Weights of a small GPT-style language model, trained from scratch on English Wikipedia: a variant of Muon for these matrices.
MLP neurons of a small language model. Each row is named by its layer, matrix (gate and up: input weights; down: output weights) and neuron, and shows model dimensions 272-367. Each number is 128 + 24 x the weight over its row's rms, rounded and kept within 0 to 255. Numbers have three digits each. A neuron's up and down rows have the sign that makes its largest values positive.
After each neuron's rows, "fires after" lists the tokens most often just before its 100 highest values on Wikipedia text that the model never trained on. A number after a token or word is its count.

L3.gate697:153099124111118135129151162112134101112179096084141127095084139095103135111138103130145131128137146124178143107128127100152119126130122130105118125130119096091182125157088112130080171121146126108099150094127082148174163135175089146140079122134133136119139123134140086145126127148192136119
L3.up697:113134138135096166138089160131138125156166136100173137186140131128166104146125179152118161130108150108136142107141073120164144109182123142160156108128147141136139126111117119101164118125149137148077144138114164136120104154149129158146118184118153096172134070174107143148121105147088122111
L3.down697:110160134110129154136136092150132127122099146144134141157137114123143095132126150133140095142108142155120124085139146139168115150143116128148125104142140133111125100131138111100169160087142132139137132137103130126093113112117146143101121148104137115119131103141129115125124146113107125101
fires after: " the" 54, " The" 5, " his" 5

L6.gate577:113120118123124096152116131149117121117124097115102128120140141084128117127104160133133111089120150106106126162154102117138114090109142123147123140099140136154151108096130100123117141126122131139137151095140124117144117114139072084113138116120097126119131074163127163104148096167154069117
L6.up577:157114149126150133180148168155144194122124103131156130133152120144103166124132175130153122119112162146127143116166115112102116111116121123140117094115148127137177130117139103137153107134119083140136130090115146132137115142139146121111123177146124135120185148129159100143126167150169122107
L6.down577:120134081122109098115120160085097097113135146099106143099179176140123149090119135136162113088116145094105093107153120111098104124115154116147140148112124113119136096122095142097118115084104154170128183104141159151152120042134162138141131113085102101128117115137103130117161147153137087106
fires after: "-" 44, " transl" 7, " Z" 4

L3.gate283:095141181142110142131099141109104115179115159141148125148109118133120122142164102115101179128139113169118107123155105073135121136159115159145156043094113161165166125084114119128143152124135152139094123121128143139145143101105145180143134126137101118152125134119143114108080113176127159113
L3.up283:117145161131117125103127090153126120133139138122123138134127114141134124134135117118073141103142084118101147101109145123159127085171133118100137090103146119146181157095121149107103134108146125146135121149122157161121135163178166146117130092130146161129074116139123147151118128132103116119
L3.down283:169122175125107141113114120155105173116120113131155153168131171168140153142123131136115144113087125120088136137173124099098093139127121142166153133139124180130117161124096154144135154166129108091071108117197127191121128096125118125112075110175162137099093092114137161151107125129134150104
fires after: " the" 57, "The" 9, " The" 8, " this" 7, " it" 5

L3.gate694:153132165101133162140128122143131130155154172133138147145180115137105108123110120092166118159103079104131125151087110142120111155122105121133118108135139121095116154125123138176123110108124128163102113106137123138152094119097088102122137165096118181172125143131123127101127140144103110137
L3.up694:163144115084140172146130130138171122129140131102131178129175122092103145119114107095123162119131123073125115108122098151110129166149123126130096093118149105129135195112163133135140114154129156106119122112140155134154119103128098089110144136119158132114151080120145158096095133137106130179
L3.down694:179116168108138102150137107113139120133166165102147146092141102091098165103105117102116107108094104106126141122150119120118146154105139117147123105158146110137159171138083158109171108115124121097137124119112144138089118116166132112098134110129113145139156105107128128132128084147137147117
fires after: "=" 34, " |" 14, " to" 5, " can" 5, " 65" 5, " =" 4

L3.gate1470:123141068155122147172130145158108106115160108169132121114162137144110164068110167123103176192138149148129111141137119123116133150112128130138135155093143127125160116115111132117138110128136137153118150097090117131141153108105128151146105134157130115152127090124184137111134099161114093122
L3.up1470:139130148093131116135144114124151098155120111102118089099106141127104118138112122126103074090122164154111141156178091113121115119154140124145139116125116110118185126113123110121162149155115157128104174131131158101135103160140147128124151197125159095163102118108140130121130132121125117146
L3.down1470:181121155131085110163069177089168117139083116109150112155147107110149213110165123148110101131155093119109143151135147137131120158135171140140148134116142129120157093117132083128144136127124143129104128109111124106082115120117104136113136134106115110145124137120160112111118135146118130140
fires after: " the" 23, " Su" 18, " The" 5, " stra" 5, " Ze" 4, " Z" 4

L3.gate1690:151145156147087111115080170109148093157122157144091141124149106104155109120146188102126128142161129163094099130102183092103130136128126128140172129120185094079115167081153172106106143139116133103118143093144153129114136064119084142121082142092114137151140106115105101136150124115169133130
L3.up1690:108102129142089162137138166166151109108129139124121123136159103143147148130099131138127118134120098120104142123147126142108124159154108143086156136152129087124081124111096159104153116105116139093120131121116100079156106120138188124093108129121169114099094135121161108085102112135112101119
L3.down1690:182151163111096172140150163133074175119114160137150123153120115145122102135125072119157112108125115158107121106125097135138139101122137131143114164110144122159126166112106143145100184103112148153179130149100133110150122136119154087139130108106157074168143152114107115076134127139115139070
fires after: "'" 26, " I" 7, " Se" 5, " \"" 5, " Hav" 4, " who" 4

L3.gate1363:094108123147175128139112114121141169105129081127116172090122092175129111133103145121142149095173136123110125157125140115086086118170140157109160144126137147105175087129140105113157114135135123105136130118096108115173165116127150129137133144112128100136109154112121182162116152153128142150
L3.up1363:093155122149160135111138128122093167150077124162130143137108138127131155174073115112149138123160121135101148097090147115094142133155123156164111123112118156145138145149120126136140093085129149143137102147126148137112206138145137138096163096100113098161139138113150126136156137120115134128
L3.down1363:112132106156089128094112135151146146175131118142106168148107135138145114160106130139153164113134115142170136111108116112128163057128127096123083126171135082142125133099148127122102151159107151123137112149066119112128109145126097122155130162123112127153154118150137081147117134141112139127
fires after: " the" 42, " The" 11, "The" 7, " dev" 4

L3.gate42:128143113123106161124115118096081130124112142144103118134116122124129142089144103166116144131143093134155171131088113152151142118123130152136168126134141110091075120112087096117154066146149160084102125147128127121158141094153159098141142109121119084115151153098134129128108108136123136178
L3.up42:176150103139139113141104101119120173159134106158174084119117113096131146139127165129135065168134123180164147114125090162138145170151108116169145134109132123155117110147101151072147158142130106124123096079130172145133122151135130186138105138147114109173132129150149118139100127144108108122
L3.down42:103121105114139097153087126134130144107113127129116076157094137091171137124115103142191087120120136157116158146132143115112130131170142109152158099101155132154146074156129143126103136162127159156164151120128079112114111140154114183110104096118090102140202112084142107164155081133093108095
fires after: " the" 32, " The" 14, " a" 8, "The" 4

L3.gate758:133136151104093124132083098145142151097133099150148155096137096100174154107148140124101108159153127146132152122126135123147186132161101126137147180191125132117138129079139138096183112114129146133148134097101152107156035140159110132126146193122147155155122130126133115145087142129095156130
L3.up758:125132084147121093148166130111159167135146101125130124175107131145098122103106114143098097121138132131104145072135126101111136162120122105109110112115112124150127129139157140077097122109140143145075111107135150130137096162163128140116109104155137178100151094153116087152109108122118137126
L3.down758:085126123117105133104128168119157123129111164111148087174131088118100135094119115075103128106130131127129090095098112134108141154112142119137148140123119139138111144128152119104158123125141166162089113076137148148154128172125095170120145174162123153137040125129099120112097113113118163155
fires after: "=" 99

L3.gate702:160108123141141149118132097153088120128121119157135108104154128144101118161167103115123136094118154123096136143110104105120110082158153137108102116126142133079139115107126148106130114124158180096098092102081115137106118146107193109148095115135144111121150151148134108136136163148142120119
L3.up702:133090138211137115105088112123099130135094124124196153150132106125146098088104138132151131106110135116111109178175187119126163065130163132130130080118091142101136171145150148158133121093186105114119144137123124090139098137114122125135173133121114126133117153126178122145166161117133120120
L3.down702:124131127151104110099188099154126154097139120132158114147136152164112117120156157124136088104114106119126121106092141158137113100122144127114117149114131135148121166135086164170118121173137094143165130145130119141115124117149125092115101178171180118148104119149118173131160154110086129091
fires after: " the" 48, " g" 10, " a" 9

L3.gate451:132134155109129127083103138126165125137146151158100090092142161143129121121160129087129093134128147108107105104087097135085136112152132144140133141141108152133153121120116113134149145133136136148116168155146141120094122118137166157117142124108144121144146168139188144141092149139139102150
L3.up451:135088148102077124101144117147116172147113127142118145158143094129117135134144138138115096113137136144137140123130114101129167134118119145129119165140148124140131164119138127122102139120112126128119094112184114132148141121130128136146120074137141143119137115087123085131160134167161150101
L3.down451:148112130152161133160099096159157133115127135108118129133057144152118137167109133128137147146164141120176113132140118154121136173140170085084158112115110141123132077135103104093130100163157092142159106092150163124129187186123136171137139116139115122051168150091097102137177112182140132119
fires after: " the" 35, " The" 9, " his" 8, "s" 6, " their" 6

L3.gate1352:152137100153127115135163135124132116149168123155100113124148117119092126106108132147098120128136135104137193082115141156123135133147125097115162085134131128156137195127102127103114160118139141137093147125138141119116145129130121141162096145141151153119136163099142167084118124186137135065
L3.up1352:108120138132109111119150156129116077098134137143125104091092105126091153118086108120107165100130088115082069090119153127143133121148151107105156117113136156155111124126152124166109121139133156131165140089107129148091133148085161133141121111100151150128130117099146145125176190111140121115
L3.down1352:157136151119114148091095084164138103107100153152139127133131155097153177112132087092104137131135098125104095101153137103126112111108100094123159097111149164140103131129151144148146124139117128164136073133144103128150153125153130107104159135149114121128110136108131119143073160140129137125
fires after: "|" 38, " /" 14, "ame" 5, " |" 5

L6.gate318:114126138086138113109155109132128105158166132108119139121123146150102150090142159128105151156155115126135143139147134131099107122152152138139145148097121123169141091138147140094102171100180134146061097111109096131115107144091127117135115114102155104134116164159157116114155132138081106149
L6.up318:125076137107099167130112136129097097072113106112188140115115132113118142154135135105137131057124118115170133132144113122182157130157129117125143109104116121131089122122151155129112128158137179117131095115090133098139145139104149111130112097112160114134082153115121166141137102103123105141
L6.down318:114155094126153152135121114134094169103119138121113121132064098138118136099115171177191146109123120137111155144123102137138140175111051134137178117146083155114133127125112113148159097144126135139125093115174123130172113090159096138117126139124103171124165124123123112134159123097157154130
fires after: " the" 66, "ti" 4, "The" 4

L6.gate1553:155143176145136072138088127087132156139124131129112181117175132157149109099132114115117141083096139147130094086102149156104116122117110176136140149119165126126126120150124152131164104124142161145107120100148138145117159139129136091116121078153137128111101123080132088132128119086132134099
L6.up1553:109083084128113137122133103099131133110099171178170096161169120096132080119169146131129129157166141107112125123140127138133139115136128118126099101122120147113122110102118143149094177156133135139120131166142131120114180146114207149143157113069154174093150178150072116111125143163135126153
L6.down1553:104091107121169129132186148148141114141101116147138133110120140139135102121154141146115141144118111161173142102101114130121130109110100075056135100118095150153140125109120135106117144112128106127155111164136134116113141130126125137126146145093132151125146131140134108106164112128111141087
fires after: " |" 21, "\n" 12, "|" 8, ")" 5, "T" 5

L3.gate1634:095158171111134100137155144120148103109136165154154142118085121158118111126158132140141135093114125151158071159113182174112117087153145115158153128133125196124112121126115105084124175136095118126112189158166174141192164113172141169100145156132139125140119148124126156119179118105142156118
L3.up1634:075136129134105113165194120100145112146115135077143161158119113127161126066139130142125150124099134124114102099109111114112137147123129142153128096143128128120114108125124119136133123115144117104124157122163130154111123138140133113136159153140113121119127118097155091142116159084120125095
L3.down1634:106120126114121119123135130124093134135155121102127132147108118158125138174136136127098137111141126150103101110091113134104104191103089116140137088149132156105097126125107157132144122111102088133133131141105125162141080129132112160132102140081151096158212133128118142067151132098170136095
fires after: "=" 46, "." 16, ")" 13, " =" 4

L6.gate198:107133153107143065117156098159131164104114126137135185154100113151158104135109108173161130121173123125149116116137117106121144090120074106098127129150088145097137123142109127171135145115121130110156120094109102128131114129118147100112137127140138129151103173100169161107121094135131131109
L6.up198:142139090144150104130143107131120105115141106120124125078130105090109118155139155139144162113172109142118124190098149091139144121107120101128105152165153089084102104153076151117092146140105151106121127129108145090142148164128095102152158061146125155114104133125168095133122141154114150117
L6.down198:146107107129113098195156195136095093123153089147156144109106156161122078130102081079082154057122151116130156135146167138120106126146158150159106111131111128149139135109097097146093134078154082139137114168103105135139088101147154131133147143131103127118122103110156125099152108116112131134
fires after: " a" 41, "chan" 5, "B" 5

L3.gate854:096143161130126081195128116095123098128193135115116127149138160138119125128131094141120162080110123113148127099144109107127101131125109115139087088168110138168144125145179153118100105121136119148139126126161174132154144135125126142111117152130136125101181152139135170129117128137141147178
L3.up854:116135090125136157150134141053126168127132120123133143138111116150140132156121114145129110100123141134081122117110147167092152122123120134147123142156125175138112125091051121131143087186120122151122125139099107147126089140100081120112122129185094111144132113148103093130142110157107173128
L3.down854:159138118144122110133109153124152128117159165136148150114132133092119125128122136103099160138055115107101115127157163118170140124112134134127139123137167151115144092099112137096136123151136145125162091141121099088104129156120143080143129111104118107168137134156111131105127129122100121122
fires after: " B" 17, "B" 15, ")" 13, "H" 6

L6.gate623:122122132122120079129162150137153148087103115135112154129120133165088155129094115126094093135128135118112126164122146116130103103125106128134094162066110118120109064124135117137103144144130108135137138098108156101157099113093149149131116076158174139163116138093105149110122117140144135145
L6.up623:135148167154119150181146118116192148167156079154128140163153127142110128147100085141129076120120116122097154148144095156120133121155102159097125108167158148127139132119141131148129144145126143117126146119109126124127100136126131093098114128129161153125206099110141151177133104166095149105
L6.down623:129093112129105082128125105142151132113119131128110097132152129147131172129104113167123101092126122143100096078115106124115128202168147123144149115147137150121162139067123104154127102168151070112131104088129096125138150127140130147120135082119165134096140084103142125107096126132103151104
fires after: "-" 26, " was" 16, ";" 5, " were" 4

L3.gate139:102142139152111136150141127097097093129102130110116138125114154127129175140149123137122142112117118155076099118131118109142118135127144126145089103098146079171128128130114121117111110128098118130134123097149109166131141152110107119135091146116093112142161136104141158164174157137119113111
L3.up139:107082109106084119143113108120102121130096143154140100155146152079110145098149116111100159096152133099176131134130135155115142092130099117153115136120097128097117148098065129130111119132089145134127114145116119135112107112143125141126135131119155169152114148132156109151124136151091125110
L3.down139:120108138096163170141076093133149140122113122123104115148114118129149117131101108152165146149121125065167125134151122134166124104105155111124127129164139089102123135107148122168140102117152089113103106079162154146185095114135102102171102132110146076139077124129095143133079127107098134173
fires after: " Su" 18, "  " 17, "\n" 15, "=" 9, " Drama" 5, "pp" 5

L6.gate582:164139118118099097143129130145132112119115104085163122139114142132173152147173138141158075111107173126132123130143127161126131103142120135109126133185130134112100156114123137107100126127149133165138128114090128143074120119120158158099121135103130147134123099143184124122076105091145112121
L6.up582:152111140118097131117144126123128098162132104112173065118125176142138157138130117127090107135142131127113140119111182131146146138085181150100152144169079139109137140147116127166161128082139127163151117146072122138103117122146148196116153159101152135101099110131129113164102119101125144135
L6.down582:087123141132151123119139150181142133102130166091123110110109106125107171173153157128097118143156121111153126111125139148182138142113104117077136148167125183174116137149142129141115125110111156150183119139100142106119113157142082111122148114120144101131114145113093118129081129140104134135
fires after: " (" 44, "C" 5, "W" 4